{
  "head_dim": 128,
  "vocab_size": 16384,
  "rope_fraction": 1.0,
  "attn_scale": 0.0884,
  "init_std_qkv": 0.0222,
  "init_std_down": 0.0034,
  "optimizer": "adamw",
  "lr_mult_o": 1.11,
  "decay_fraction": 1.0,
  "decay_shape": "linear",
  "final_lr_fraction": 0.1,
  "seq_len": 1024,
  "steps": 5120
}
MLP neurons of a small language model. Each row is named by its layer, matrix (down: output weights) and neuron, and shows model dimensions 672-767. Each number is 50 + 15 x the weight over its row's rms, rounded and kept within 0 to 99. A neuron's up and down rows have the sign that makes its largest values positive.
A block is one neuron, or neurons of one layer that tend to fire together. Before each block is what it responds to, as a language model described it from the Wikipedia text at the highest values.

Description: Agent-introducing by. The preposition by after passive verbs naming an agent, as in released by, organized by, interviewed by; also via, according to, and disc(iple).
L5.down1370:30 32 56 50 22 65 36 59 55 64 26 26 46 60 63 33 58 84 61 46 40 56 72 63 51 65 73 56 61 45 46 55 67 24 38 57 49 32 50 36 52 46 45 61 38 44 57 52 27 57 50 32 74 39 18 76 71 55 61 60 60 47 93 60 62 73 52 33 53 52 32 53 38 33 60 53 78 38 59 45 51 49 61 45 84 35 56 56 26 54 49 59 37 63 40 51

Description: Clause-linking pronouns. Words that open a new clause about something just named, mostly relative which, who, that, where after a comma, also sentence-initial He, It, This, however.
L2.down358:70 43 50 39 51 64 39 38 46 64 46 24 45 55 23 25 51 39 29 52 40 48 49 53 40 63 35 30 69 68 35 65 28 80 68 52 56 30 39 34 28 83 35 54 70 40 32 79 41 29 63 37 39 53 38 52 44 43 61 40 63 32 62 47 56 45 71 44 57 49 41 50 32 35 41 29 11 65 42 56 43 51 44 48 58 29 53 73 33 49 33 57 40 63 29 44
L2.down904:53 73 36 35 81 51 41 36 64 59 69 38 34 56 47 74 59 81 54 38 32 34 36 71 54 58 69 45 41 48 47 54 45 33 48 17 67 55 81 47 72 62 54 31 49 58 39 57 17 40 13 51 23 49 36 42 45 23 53 33 79 63 63 53 21 16 38 67 44 34 43 74 44 37 36 61 62 34 62 62 22 18 74 54 47 33 34 61 51 83 63 55 30 61 77 52
L2.down1106:04 46 31 64 44 55 74 47 50 23 50 54 45 60 48 22 55 60 67 44 62 43 36 17 46 40 82 40 67 48 44 55 62 57 51 53 48 43 43 36 51 54 36 51 56 04 37 83 47 78 53 47 41 47 57 32 40 18 50 40 66 51 42 69 38 76 71 37 53 21 56 45 22 60 41 58 42 50 57 66 71 69 29 56 73 53 31 40 20 22 61 28 36 51 63 75
L2.down1225:48 39 52 70 61 51 61 44 62 58 42 35 58 56 43 75 61 58 43 44 61 58 34 31 18 50 64 21 49 58 39 47 60 41 40 47 61 48 65 52 64 54 38 33 71 52 58 80 48 55 77 43 31 45 66 46 70 58 40 50 55 61 52 27 17 34 60 32 64 67 30 75 36 30 10 50 43 36 65 56 63 52 53 55 45 68 24 56 64 66 93 56 38 36 66 64
L2.down1304:59 37 34 60 50 59 56 38 46 34 44 34 54 36 22 14 71 65 56 72 61 58 51 48 60 20 70 45 28 48 31 73 47 19 08 20 66 39 49 62 33 49 63 51 43 69 46 89 57 46 51 34 58 67 60 48 37 55 70 50 52 71 43 64 58 48 46 54 54 64 67 51 26 48 39 30 49 25 62 90 48 62 46 49 58 51 59 59 59 35 67 29 46 49 58 75
L2.down1890:66 50 77 26 54 07 70 55 79 66 56 49 54 44 45 38 74 56 52 51 52 47 57 34 45 48 59 50 18 74 29 43 37 69 46 49 69 44 39 57 71 78 55 42 39 29 57 51 66 53 19 40 30 84 44 63 36 42 69 71 33 60 57 26 68 16 28 54 42 31 52 67 62 56 35 49 72 65 48 20 74 66 54 36 38 63 27 71 78 28 47 62 53 65 61 85
L2.down1914:42 60 41 38 65 77 47 56 43 51 18 46 40 52 51 37 52 31 46 45 71 81 28 26 49 26 45 26 73 56 76 71 45 34 28 68 48 64 44 70 69 54 42 49 46 55 56 62 49 50 39 67 72 53 56 45 64 40 46 37 82 53 47 61 42 43 37 58 44 57 56 88 32 50 65 47 55 24 45 56 31 61 47 36 32 59 50 31 66 47 74 36 57 61 69 71
L2.down1938:42 39 46 52 19 58 72 73 47 19 48 44 67 63 23 49 52 34 25 59 37 54 42 62 37 50 59 55 53 42 20 48 64 35 64 06 47 59 52 45 38 60 42 62 57 49 45 84 65 52 71 22 64 66 49 38 61 42 39 19 60 46 58 49 43 59 43 86 65 50 57 86 33 46 63 72 61 48 67 65 42 62 52 72 67 52 32 16 39 36 70 65 90 50 38 65

Description: Name-completing word pieces. Later word pieces that complete a multi-token proper name, mostly first names opening biography leads (Nic|las, Jay|den, Sébast|ien), also foreign place names and terms (Iber|ia, Joaqu|in).
L2.down275:58 60 73 48 65 42 62 47 51 49 72 39 86 63 46 72 64 61 66 38 54 53 36 54 66 59 41 16 36 31 52 50 43 41 52 55 43 37 53 40 44 63 35 80 57 24 34 66 43 46 52 38 72 34 66 76 67 51 28 48 45 75 36 70 66 64 70 54 46 40 43 38 49 62 28 45 37 66 56 67 43 45 42 36 35 73 28 72 62 66 26 44 12 48 57 57
L2.down343:48 61 43 42 36 67 40 54 44 33 89 68 51 42 61 37 49 71 61 37 47 50 61 58 45 53 37 27 43 48 49 45 42 52 45 63 49 54 47 71 46 57 87 48 15 50 53 39 32 37 60 69 44 60 05 60 65 62 38 54 40 35 33 35 47 49 65 48 71 54 40 52 26 58 77 54 70 52 56 51 42 57 27 19 55 20 20 57 53 79 44 46 19 13 66 78
L2.down1086:61 57 31 40 51 56 65 54 31 20 33 47 53 71 66 33 53 50 73 41 99 41 41 51 45 40 74 25 45 49 40 46 49 25 84 34 64 54 48 67 58 22 31 70 44 45 63 16 60 36 51 62 07 52 52 42 22 47 33 58 20 28 30 76 55 56 63 39 41 66 58 34 35 51 70 77 69 44 57 75 42 53 28 33 47 50 51 57 73 41 36 55 43 53 36 58
L2.down1333:53 78 23 68 82 29 85 46 49 42 56 55 42 54 47 53 46 78 26 18 59 33 39 42 59 51 48 73 45 56 43 52 60 57 56 30 37 66 43 66 36 29 46 63 45 42 37 36 61 24 19 56 61 77 29 45 48 26 60 35 56 54 44 46 49 43 28 59 61 41 65 56 60 67 48 60 65 60 50 37 49 36 57 56 76 52 58 58 29 54 70 63 32 57 53 27
L2.down1556:44 47 44 71 52 61 40 67 57 35 23 49 64 51 66 58 66 33 37 32 28 55 61 60 38 59 36 60 58 73 61 61 25 57 48 45 72 70 63 51 42 37 46 71 41 53 43 34 50 21 57 49 58 78 56 55 53 64 42 67 58 66 30 61 64 20 54 51 78 30 60 40 32 46 12 88 37 69 35 43 45 50 61 59 49 47 71 36 62 52 27 41 46 42 50 40
L2.down1672:54 56 39 41 84 46 28 57 43 56 54 53 35 42 47 37 31 67 40 60 41 22 62 52 43 53 36 19 51 49 13 26 25 67 55 44 29 69 52 46 69 61 65 49 40 68 55 86 30 50 91 13 43 34 68 42 49 45 31 21 47 49 60 62 55 33 49 48 64 56 59 50 70 58 20 51 56 35 52 33 51 33 73 50 54 21 67 91 54 34 45 60 68 35 62 34
L2.down1805:36 34 39 54 71 62 75 40 43 55 50 75 55 42 53 42 37 66 53 53 19 61 65 51 40 36 43 85 69 12 35 66 41 45 51 46 43 68 39 53 31 00 50 47 58 44 50 35 49 45 68 72 49 67 47 57 53 46 34 50 26 34 52 63 50 47 37 51 56 56 46 50 26 33 43 71 55 35 33 33 73 58 53 38 51 60 42 18 53 63 50 28 67 41 70 30
L2.down2013:47 44 65 59 77 47 54 36 74 70 64 53 42 39 68 59 42 40 43 41 50 33 55 46 74 62 46 44 50 01 40 73 71 45 59 19 38 57 61 47 77 67 45 68 38 40 19 19 56 41 42 63 79 59 30 65 74 44 20 44 40 36 31 43 43 62 54 37 68 37 67 66 22 84 49 44 56 42 71 72 58 52 69 56 66 67 35 38 38 56 49 57 41 54 63 21

Description: Clause-opening subject words. Words that begin a new clause as its subject, mainly relative which/who/that after a noun or comma, plus pronouns it/they, and table-row line breaks.
L5.down1776:46 39 37 70 75 82 47 45 24 70 42 58 53 48 52 41 40 50 58 40 46 64 71 30 43 50 57 65 61 43 70 47 48 68 67 20 50 27 67 25 45 46 62 41 41 63 47 40 79 55 65 61 39 55 86 41 40 38 70 54 52 64 48 45 53 67 50 49 52 41 34 37 52 61 42 24 37 63 50 35 29 53 49 61 34 88 10 49 35 59 67 56 41 33 62 13

Description: Agent-introducing prepositions. The preposition right before a named person or organization, mainly by after passive verbs like Edited by, directed by, Succeeded by; also to, at, of.
L3.down4:57 84 46 49 48 47 41 63 73 75 50 36 77 58 69 52 73 47 25 50 42 28 51 44 45 41 42 36 71 41 87 26 27 42 56 39 56 46 29 66 38 47 44 70 66 51 51 80 72 69 30 69 62 32 73 53 27 39 60 38 43 17 45 25 38 10 35 53 49 35 29 64 44 39 60 29 53 74 68 39 63 40 49 25 51 65 29 37 44 39 34 37 60 53 45 62
L3.down19:40 56 49 19 49 31 36 59 73 52 56 26 61 61 64 46 57 40 55 39 38 61 62 56 75 50 36 28 67 43 53 73 70 68 35 38 67 52 63 62 60 45 71 44 61 04 50 16 52 84 53 36 77 55 56 57 44 60 63 43 55 65 49 53 44 60 84 41 83 90 39 54 37 57 73 59 54 44 28 46 42 57 69 50 53 63 51 46 57 33 44 50 29 51 60 80
L3.down587:29 51 35 50 50 40 37 60 53 43 64 73 32 41 37 27 59 81 68 25 51 30 63 36 45 57 46 65 57 60 55 70 56 30 50 44 52 68 57 44 44 34 71 42 54 50 61 79 69 53 59 50 41 45 28 43 56 44 43 57 70 35 44 35 55 52 92 61 37 40 51 40 27 61 52 68 44 63 41 55 40 72 43 30 44 47 29 45 33 36 76 66 70 69 59 18
L3.down601:36 45 51 51 60 49 33 51 59 72 56 53 24 50 32 63 50 27 38 61 32 48 84 50 56 76 50 58 51 50 46 43 57 32 54 61 57 42 47 46 64 61 44 42 55 33 43 53 48 55 57 62 73 72 61 59 47 57 63 40 66 44 53 57 31 36 67 43 54 59 34 55 27 44 44 54 46 61 29 52 52 43 53 42 73 48 47 34 65 58 52 31 41 54 50 29
L3.down653:22 66 39 59 33 49 36 70 38 35 68 46 24 59 25 54 38 74 57 51 75 42 53 64 46 53 19 26 42 45 44 43 47 40 65 39 59 54 43 37 60 55 56 54 55 55 21 75 55 58 36 54 39 70 56 29 35 32 39 74 55 61 28 53 52 55 33 53 88 56 51 58 35 35 48 90 27 50 56 63 26 22 43 57 65 41 37 48 53 51 55 64 43 60 73 55
L3.down773:51 51 47 35 66 66 35 47 60 43 65 37 41 57 21 56 54 72 40 54 49 27 29 56 41 53 57 70 62 39 59 70 56 58 42 87 53 45 62 51 70 37 76 70 44 83 49 61 22 48 71 40 66 52 57 48 47 57 62 40 53 36 50 65 30 46 44 10 53 41 19 35 23 24 42 31 65 42 31 55 58 77 55 53 34 58 43 70 37 51 60 48 33 42 71 74
L3.down1692:41 66 63 51 40 57 48 58 39 62 48 75 50 70 81 72 65 46 55 55 61 35 53 55 80 65 35 25 45 39 25 47 62 51 46 48 52 31 72 59 63 67 33 53 72 54 46 99 71 21 37 80 53 70 35 35 49 33 58 59 28 55 52 64 72 62 58 17 62 41 22 35 50 35 46 73 33 35 29 40 41 53 53 56 52 50 70 51 70 51 53 61 62 67 53 54
L3.down1860:56 41 19 42 74 51 77 38 45 69 74 65 45 43 59 34 51 49 54 15 43 57 73 50 61 34 78 41 48 49 43 23 46 69 44 35 40 43 36 34 46 49 11 49 63 48 59 71 50 62 72 63 49 80 70 62 51 33 41 54 53 25 66 55 52 35 56 71 59 83 52 56 45 58 35 40 62 26 30 32 54 52 43 53 57 29 62 46 40 59 68 23 38 51 40 41

Description: Personal first names. Given names, or their final word pieces, opening a full name inside lists, tables and credits, such as Tony Rivers, Enrique, Michael MacKenzie.
L3.down354:35 66 60 49 80 53 72 54 50 40 29 53 58 34 59 18 69 54 56 51 42 51 44 37 58 48 57 37 47 56 40 29 68 78 47 57 58 53 50 42 51 55 51 51 30 37 63 66 87 62 39 64 45 79 49 57 59 49 55 42 59 51 51 63 32 43 38 68 43 49 31 27 57 50 59 64 51 47 67 44 55 57 73 43 34 42 49 52 62 50 77 45 34 39 27 37
L3.down431:77 58 67 33 70 60 81 61 84 57 40 22 64 38 47 59 57 47 47 54 53 58 47 42 16 34 60 65 34 53 55 61 36 42 37 36 59 38 51 32 62 47 31 54 60 48 30 46 39 81 18 47 10 32 41 55 70 53 36 66 50 68 29 43 74 48 75 52 42 33 36 56 50 75 42 51 48 58 60 62 42 63 55 37 64 53 32 41 56 58 60 88 51 54 61 51
L3.down517:70 25 37 55 60 73 64 36 52 58 50 69 67 66 62 65 54 39 65 63 57 41 27 46 33 57 42 76 35 41 81 52 59 58 62 99 54 34 44 63 78 37 46 55 37 98 62 66 56 57 75 27 59 25 35 60 53 60 65 59 26 32 76 46 47 66 51 49 40 25 56 25 46 53 63 54 48 58 54 64 69 54 51 51 55 51 44 55 24 69 44 48 50 69 58 46
L3.down819:52 64 46 54 28 74 61 33 35 47 45 47 39 38 38 52 50 30 45 41 61 43 55 41 73 43 61 39 60 43 38 39 66 83 40 34 43 53 64 54 70 36 55 54 35 58 77 93 49 53 62 58 39 64 52 21 48 71 46 57 48 53 29 43 31 58 15 64 57 40 39 60 50 67 28 59 49 42 57 44 66 73 34 68 58 65 51 65 36 53 66 48 33 67 49 55
L3.down1049:46 63 50 53 50 49 59 74 43 33 23 74 37 71 38 28 48 29 56 53 64 33 68 30 47 63 58 68 25 11 67 45 77 64 50 59 47 52 39 46 64 57 73 51 73 44 51 54 60 48 41 44 54 46 47 66 84 45 48 65 56 40 49 59 68 42 50 54 48 52 49 62 68 51 73 47 55 66 67 61 73 59 76 78 69 41 61 41 36 61 56 34 62 89 21 49
L3.down1195:49 52 64 36 37 81 80 48 33 57 42 48 39 68 53 64 48 24 53 46 68 45 50 30 54 54 31 54 23 56 69 63 38 63 39 66 51 64 68 66 52 40 40 48 16 63 54 63 43 48 57 54 40 42 54 56 53 68 27 69 42 48 48 64 40 30 59 42 42 34 59 49 44 54 34 49 46 46 62 69 43 60 47 50 71 41 51 49 56 61 59 60 45 70 35 51
L3.down1202:55 50 37 55 45 50 40 11 60 54 80 51 36 52 54 49 52 37 83 63 44 40 33 25 63 47 52 63 53 48 64 56 74 45 47 90 59 42 39 48 65 38 43 58 49 66 35 25 55 51 43 43 53 09 51 40 64 52 41 59 29 49 53 57 36 45 51 47 52 23 59 66 34 32 53 56 67 50 47 42 76 20 52 53 55 37 55 47 53 47 48 54 70 53 55 20
L3.down1229:55 50 44 54 72 87 38 30 33 67 61 61 61 42 60 65 53 43 71 70 65 48 35 40 50 51 38 71 35 19 49 64 57 23 54 69 57 41 63 59 75 58 54 47 61 85 81 54 67 26 66 37 52 53 60 34 53 77 39 36 49 46 33 25 53 35 65 62 89 27 68 36 42 58 74 37 49 49 51 39 48 54 66 34 74 58 29 58 42 60 24 61 71 70 55 44

Description: Agent-introducing function words. Prepositions and separators right before a named agent, mostly passive "by" (arrested by, ordered by) plus infobox colons like Producer: and table pipes before a party name.
L2.down174:47 87 47 46 51 68 44 59 46 43 58 45 61 70 33 77 29 46 47 44 40 51 67 34 40 58 62 47 53 70 71 11 57 24 38 15 62 33 65 36 56 43 48 60 57 55 49 26 56 47 48 52 44 40 37 37 33 10 22 40 40 39 40 43 59 54 32 18 56 45 46 44 50 46 31 63 38 48 50 28 50 18 50 48 35 67 46 12 23 66 31 33 39 68 46 55
L2.down536:28 38 35 66 50 60 32 54 69 69 36 45 64 44 39 52 44 30 39 63 59 61 61 44 65 43 49 28 70 57 44 58 49 49 44 57 68 21 46 56 55 77 47 70 49 60 09 60 73 38 50 61 48 40 45 82 54 53 72 32 33 55 53 46 55 37 47 64 67 58 48 99 28 71 58 50 42 39 74 41 71 51 92 53 28 46 35 57 45 28 87 49 48 23 41 29
L2.down574:57 26 38 31 38 39 63 75 62 34 49 54 45 46 55 18 48 40 49 56 54 56 73 45 42 40 24 28 70 28 52 20 36 76 69 56 74 70 65 49 38 45 49 53 42 53 57 65 44 35 28 39 48 59 62 44 43 54 44 50 44 58 57 35 57 58 53 69 48 44 48 50 57 60 34 26 47 48 52 57 38 45 28 10 48 49 33 50 37 43 69 59 25 60 26 49
L2.down733:85 27 61 44 54 53 43 43 78 37 55 48 37 37 82 45 32 64 24 63 36 42 33 65 43 67 87 64 40 10 46 72 50 47 68 42 52 43 33 75 44 58 52 49 70 73 56 28 45 38 66 12 43 56 54 53 42 57 50 11 67 46 60 21 40 57 50 25 48 36 61 31 36 41 55 74 45 51 64 28 63 50 54 67 36 65 46 48 34 55 37 67 42 57 61 48
L2.down775:53 33 58 60 70 56 26 67 47 56 65 28 60 64 54 55 30 71 21 66 39 60 67 61 54 62 34 34 49 54 45 52 54 55 85 70 48 31 49 15 50 29 56 49 57 51 17 06 41 40 51 60 52 48 51 67 52 53 35 43 40 38 43 49 49 37 45 38 37 83 41 50 71 40 78 77 62 38 40 76 54 31 45 60 41 59 53 41 29 15 53 82 50 45 43 26
L2.down853:57 69 65 14 36 41 61 31 58 35 50 74 26 60 61 41 16 72 61 61 69 42 42 19 50 47 56 52 34 54 74 62 41 35 29 68 77 57 55 46 54 88 80 48 51 26 75 54 56 54 52 23 29 63 53 33 27 55 70 45 28 52 70 42 36 48 44 41 29 34 51 65 60 69 16 45 68 56 49 70 36 64 52 63 39 81 46 39 37 32 40 54 47 67 42 70
L2.down1398:34 37 61 50 31 62 50 62 50 64 52 62 25 56 73 58 64 39 60 55 52 62 46 68 76 57 58 46 56 71 62 41 39 31 36 63 49 54 43 74 66 58 40 58 17 76 35 39 39 58 48 46 64 62 61 30 33 53 71 59 61 41 71 47 59 67 51 46 70 66 85 69 46 61 43 48 57 40 66 69 53 41 57 45 46 47 18 51 27 57 81 58 93 46 59 39
L2.down1534:27 59 55 68 64 56 58 73 51 54 59 65 52 46 37 64 61 25 79 40 52 19 61 29 52 37 60 37 44 54 76 71 46 56 39 66 53 50 70 62 42 54 34 24 58 69 37 46 26 60 54 47 51 47 68 45 35 46 65 29 50 13 59 71 30 62 39 52 44 79 41 69 10 60 44 57 59 38 59 33 52 68 92 40 60 41 52 29 17 49 96 45 55 28 66 03

Description: Locative/directional prepositions. Prepositions such as to, in, from, into that follow motion or location verbs, strongest after "returned"/"moved back", e.g., returned to, born in.
L2.down66:62 44 55 53 51 55 81 57 67 47 53 59 72 52 28 70 37 28 63 48 34 56 40 31 55 51 21 37 41 54 40 30 69 54 61 48 80 37 55 58 35 44 57 61 36 81 30 26 37 62 42 57 89 56 68 41 33 39 33 34 51 69 33 65 41 36 65 59 30 38 37 71 37 37 29 53 55 85 56 74 66 66 20 53 60 56 41 31 37 39 36 22 20 21 84 70
L2.down90:28 39 24 37 54 14 51 43 56 24 41 53 49 69 54 71 33 58 50 47 41 34 42 62 29 48 59 59 50 67 56 56 69 40 77 46 48 52 44 58 51 48 43 50 38 33 57 54 34 39 44 63 30 41 26 20 55 46 49 46 42 28 69 44 46 65 37 57 77 66 49 48 57 60 85 81 52 47 65 44 77 51 63 61 71 69 58 20 42 41 51 45 70 40 46 59
L2.down444:32 37 40 56 77 59 15 47 42 42 55 35 58 46 59 47 25 37 74 61 26 41 13 43 53 55 35 68 19 62 40 44 57 52 89 44 63 58 66 26 60 55 41 47 86 17 29 77 44 67 44 54 52 45 44 36 54 25 64 54 69 63 49 38 70 35 57 43 23 74 60 67 80 51 58 60 39 48 52 26 52 63 54 51 79 60 57 25 44 69 68 44 50 54 71 25
L2.down710:39 58 27 50 46 43 48 47 69 69 69 49 77 49 38 47 35 67 90 53 58 44 52 51 47 53 79 52 46 60 62 58 51 28 47 67 32 60 70 39 85 66 41 65 53 45 46 61 26 32 17 54 32 45 55 74 62 40 29 67 53 58 34 55 70 64 46 76 59 37 63 51 42 34 41 67 48 45 63 42 61 67 38 40 41 61 55 34 40 25 68 48 61 68 55 60
L2.down766:31 61 11 76 54 54 24 43 77 48 50 39 58 61 48 73 36 59 69 46 44 50 44 41 52 50 37 52 37 38 54 65 41 28 32 55 65 24 62 58 54 42 37 62 62 52 34 53 44 34 37 59 62 21 53 20 76 32 28 66 48 49 58 55 29 53 38 73 70 48 75 75 43 78 44 62 52 25 73 56 26 38 29 47 50 60 44 33 46 29 67 64 25 32 77 52
L2.down1311:50 58 64 22 21 62 57 66 45 48 65 30 54 38 40 70 08 65 70 49 63 24 64 75 36 68 67 50 58 73 73 51 53 50 59 66 64 25 53 42 38 71 32 69 62 57 63 96 58 56 48 59 47 72 54 15 54 25 59 47 55 04 41 35 71 61 75 49 39 36 57 48 30 47 46 59 16 51 84 55 64 60 58 34 49 46 32 30 60 66 63 68 49 64 37 75
L2.down1506:44 45 34 48 95 43 45 38 76 44 32 62 47 44 77 69 33 51 51 53 53 35 53 27 16 39 50 28 58 45 62 83 57 73 52 55 56 45 49 47 65 30 63 44 42 76 39 28 66 51 63 65 38 55 42 38 45 52 66 61 76 58 52 56 50 60 66 45 55 48 76 55 34 43 80 50 70 44 40 31 20 47 38 58 45 62 26 69 47 51 76 78 60 38 68 72
L2.down1973:53 63 61 51 62 70 74 54 51 51 47 47 32 54 41 77 37 42 59 52 61 48 46 53 73 64 60 47 32 51 76 65 71 48 68 48 39 42 69 52 17 72 53 51 44 14 47 64 35 60 74 57 48 40 56 37 57 77 65 54 30 54 50 84 48 53 51 37 66 57 31 49 51 67 60 58 56 45 37 46 40 21 28 66 86 47 49 38 53 60 69 45 44 25 66 39

Description: Relative clause openers. Relative pronouns that open a clause after a noun, such as that, which and who in "teams that withdraw" and "alone who was", plus some also/to and stray word-piece tails.
L3.down18:26 63 60 81 77 72 38 58 60 43 64 44 43 26 44 39 48 48 46 61 62 31 66 44 24 77 55 26 25 56 50 62 61 71 49 41 51 38 70 49 70 50 69 27 51 27 61 62 68 35 56 65 50 50 47 34 41 44 53 49 38 64 64 49 31 34 54 42 64 35 54 35 42 62 54 51 64 48 46 50 58 27 20 57 70 62 40 42 63 54 63 37 57 50 73 20
L3.down267:73 57 50 12 52 71 73 33 53 47 42 52 76 33 39 55 52 42 61 67 33 54 42 59 66 48 51 70 51 49 41 58 74 35 52 72 82 34 60 53 52 48 75 30 33 57 27 14 82 43 60 39 79 20 46 81 43 63 33 59 28 36 63 39 40 51 76 39 53 51 60 29 28 54 33 51 56 26 31 55 71 50 44 33 63 63 66 45 48 31 46 54 60 56 42 55
L3.down342:63 54 49 70 60 40 19 32 46 30 48 57 51 27 25 55 64 67 52 61 69 37 51 49 19 70 59 70 44 53 66 74 79 35 38 59 46 51 38 42 53 37 53 43 49 43 57 50 29 34 72 39 47 69 41 32 81 39 77 44 30 46 62 58 17 25 57 60 37 57 38 55 41 66 46 71 23 45 71 21 53 49 51 68 50 50 78 46 63 24 49 76 52 56 83 48
L3.down369:17 37 13 88 58 45 37 53 60 34 39 52 38 69 46 42 52 76 45 39 51 36 07 36 12 78 95 14 47 37 59 46 64 33 40 51 48 50 29 39 30 48 69 51 47 47 36 35 51 42 56 26 65 52 62 37 28 68 71 52 34 38 58 50 50 39 51 56 38 50 58 42 25 47 53 34 42 69 59 57 72 48 52 57 75 56 46 40 51 36 27 53 50 50 53 49
L3.down506:49 61 61 38 65 64 41 21 50 63 58 32 34 54 49 63 67 77 37 50 61 28 31 68 46 34 61 53 47 72 74 75 55 14 47 70 46 93 40 44 64 59 53 33 50 63 66 99 33 53 57 41 35 50 31 58 40 49 27 49 36 58 49 71 70 43 64 66 58 33 57 47 29 31 53 62 39 37 57 40 44 65 42 75 33 59 47 25 40 42 69 39 40 48 67 34
L3.down1246:21 71 50 39 66 24 33 37 47 70 54 59 49 36 63 54 52 41 59 45 83 49 34 52 51 39 52 25 59 28 42 55 48 56 44 41 61 76 49 36 46 61 67 54 57 60 45 63 69 56 32 36 30 55 67 42 53 32 64 74 45 45 49 67 64 14 58 47 50 42 54 51 43 75 38 56 44 60 45 29 47 52 38 41 64 61 38 41 64 52 23 28 39 48 64 21
L3.down1628:59 58 80 24 62 53 26 39 55 31 22 56 58 66 39 35 28 24 45 20 28 54 47 83 49 45 47 38 49 59 75 40 57 62 44 45 71 64 54 48 42 88 48 48 18 43 53 99 50 49 34 33 51 31 60 62 54 57 70 36 54 43 59 29 51 46 40 65 66 59 47 51 42 44 44 54 45 42 57 58 44 60 56 61 38 34 69 76 72 67 45 51 50 54 55 71
L3.down1883:28 59 56 76 41 51 37 46 57 39 33 55 53 51 25 34 65 44 38 26 56 50 54 65 25 26 76 46 71 53 39 32 54 57 60 54 70 81 31 61 36 70 65 58 45 49 29 61 49 50 54 38 84 48 42 23 28 62 50 38 69 45 65 74 61 56 63 53 40 47 62 62 37 55 52 06 42 65 53 40 52 30 26 59 54 56 51 60 42 43 39 35 40 53 33 48

Description: Spatial/directional prepositions. Prepositions of location or movement such as in, to, into, from, mostly after verbs like fled, exiled, born, or sentence-initial In.
L3.down322:17 65 33 47 59 48 34 51 27 42 41 56 57 26 64 52 68 41 62 62 57 53 23 64 26 33 57 28 54 61 44 50 15 46 48 59 72 56 14 31 72 49 59 70 60 47 46 68 32 59 66 45 44 49 59 44 37 65 32 64 32 45 45 31 24 42 67 47 59 73 32 42 54 63 44 51 56 60 68 47 49 68 43 33 37 40 32 32 22 41 67 45 72 48 32 49
L3.down589:61 58 16 73 75 57 63 71 74 46 61 57 45 33 49 59 33 45 35 55 33 44 30 50 41 52 16 69 40 79 70 53 32 35 62 43 33 30 63 44 50 44 35 50 34 44 58 54 61 12 62 58 70 65 56 57 59 48 14 48 53 70 53 65 18 43 70 40 52 30 32 50 67 59 54 41 31 72 60 77 51 47 60 40 59 44 35 55 55 38 37 43 40 52 60 54
L3.down625:37 65 26 65 53 40 35 49 54 50 67 66 54 72 35 58 28 77 48 55 41 48 31 80 50 56 51 57 37 38 43 50 69 42 66 74 38 53 71 72 45 17 66 66 57 61 37 56 48 45 68 45 31 48 43 45 67 53 22 37 51 52 58 63 69 40 44 54 46 58 49 41 87 66 38 39 53 43 59 49 56 28 19 57 41 76 37 35 30 28 55 51 40 56 16 50
L3.down1081:34 66 37 59 50 43 33 36 31 27 48 44 46 40 30 53 48 55 33 91 12 52 28 45 44 41 43 89 71 62 55 49 61 24 61 54 34 63 22 36 33 62 77 42 50 47 56 54 49 29 63 68 47 49 30 15 33 49 44 69 71 57 54 35 54 63 09 46 75 66 66 78 79 51 52 62 59 65 34 53 35 51 46 74 46 37 68 47 33 47 67 56 47 60 50 56
L3.down1428:52 50 54 54 18 64 63 26 75 54 43 86 76 61 81 55 47 34 75 57 47 55 46 31 42 54 48 52 39 41 27 43 25 45 48 52 66 57 59 57 59 33 67 59 72 64 48 35 51 37 39 50 57 68 88 44 66 46 59 52 29 37 30 45 42 57 68 41 43 62 20 51 37 46 26 65 69 45 61 61 50 60 46 22 46 57 61 67 18 48 64 39 67 51 75 40
L3.down1717:33 59 45 61 89 39 39 38 43 37 83 58 58 67 37 68 60 76 49 63 78 32 39 53 40 44 53 60 45 46 33 34 67 35 40 61 58 43 77 46 65 32 57 41 62 55 50 99 54 54 51 42 62 55 47 36 62 62 57 31 63 54 45 72 51 50 42 49 54 45 46 62 20 48 53 47 45 31 39 43 46 63 59 50 65 35 48 37 28 27 78 37 48 60 59 79
L3.down1873:49 15 45 64 77 37 51 60 40 47 36 37 55 42 30 51 34 44 59 48 46 32 62 29 53 50 57 83 45 36 57 33 59 35 63 45 26 35 40 50 50 50 52 58 37 23 43 74 45 41 31 31 22 80 34 45 39 54 74 57 85 29 52 33 45 54 53 60 43 42 54 75 27 39 56 46 26 43 49 39 45 48 54 43 55 53 45 27 74 42 57 69 57 68 57 58
L3.down1912:38 58 32 65 72 49 27 68 84 50 69 63 61 59 36 56 85 47 99 22 38 44 65 32 34 46 30 45 50 41 52 38 50 62 37 45 29 49 53 64 32 35 68 54 68 30 59 50 40 32 47 74 60 13 31 68 59 78 29 72 47 66 48 54 47 54 58 44 48 32 37 51 60 66 63 57 56 62 32 57 31 58 38 79 51 61 48 26 32 29 36 42 70 23 41 32

Description: Personal first names. Given names, or their end word-pieces, just before a surname in tables, lists and biographies, such as Af-onso, Iv-ana, Carlo, Robert.
L5.down1712:52 13 61 37 57 41 29 56 46 60 49 37 68 64 51 56 71 36 79 43 55 61 30 43 55 37 65 51 63 38 59 57 41 45 35 75 46 45 43 41 43 37 36 86 51 58 56 22 33 89 19 73 56 61 43 39 55 76 59 46 70 50 58 39 54 43 33 41 58 43 63 40 56 34 51 38 61 47 36 48 37 56 47 44 45 66 80 65 50 38 43 56 38 31 45 29

Description: Locative prepositions at/in. Prepositions at and in opening a location or time phrase after a clause, e.g. at the time, at least, at Stanford, in jail.
L5.down32:37 42 42 49 56 59 51 48 21 54 67 17 46 51 57 66 66 40 76 29 71 67 49 99 28 18 54 82 52 62 42 70 59 40 86 83 29 61 24 55 53 50 26 61 53 48 47 36 54 54 61 72 58 18 21 55 46 28 54 57 26 27 50 43 61 69 45 40 59 82 60 58 43 26 54 32 42 51 51 70 42 31 37 38 62 49 59 53 54 62 58 54 65 49 61 33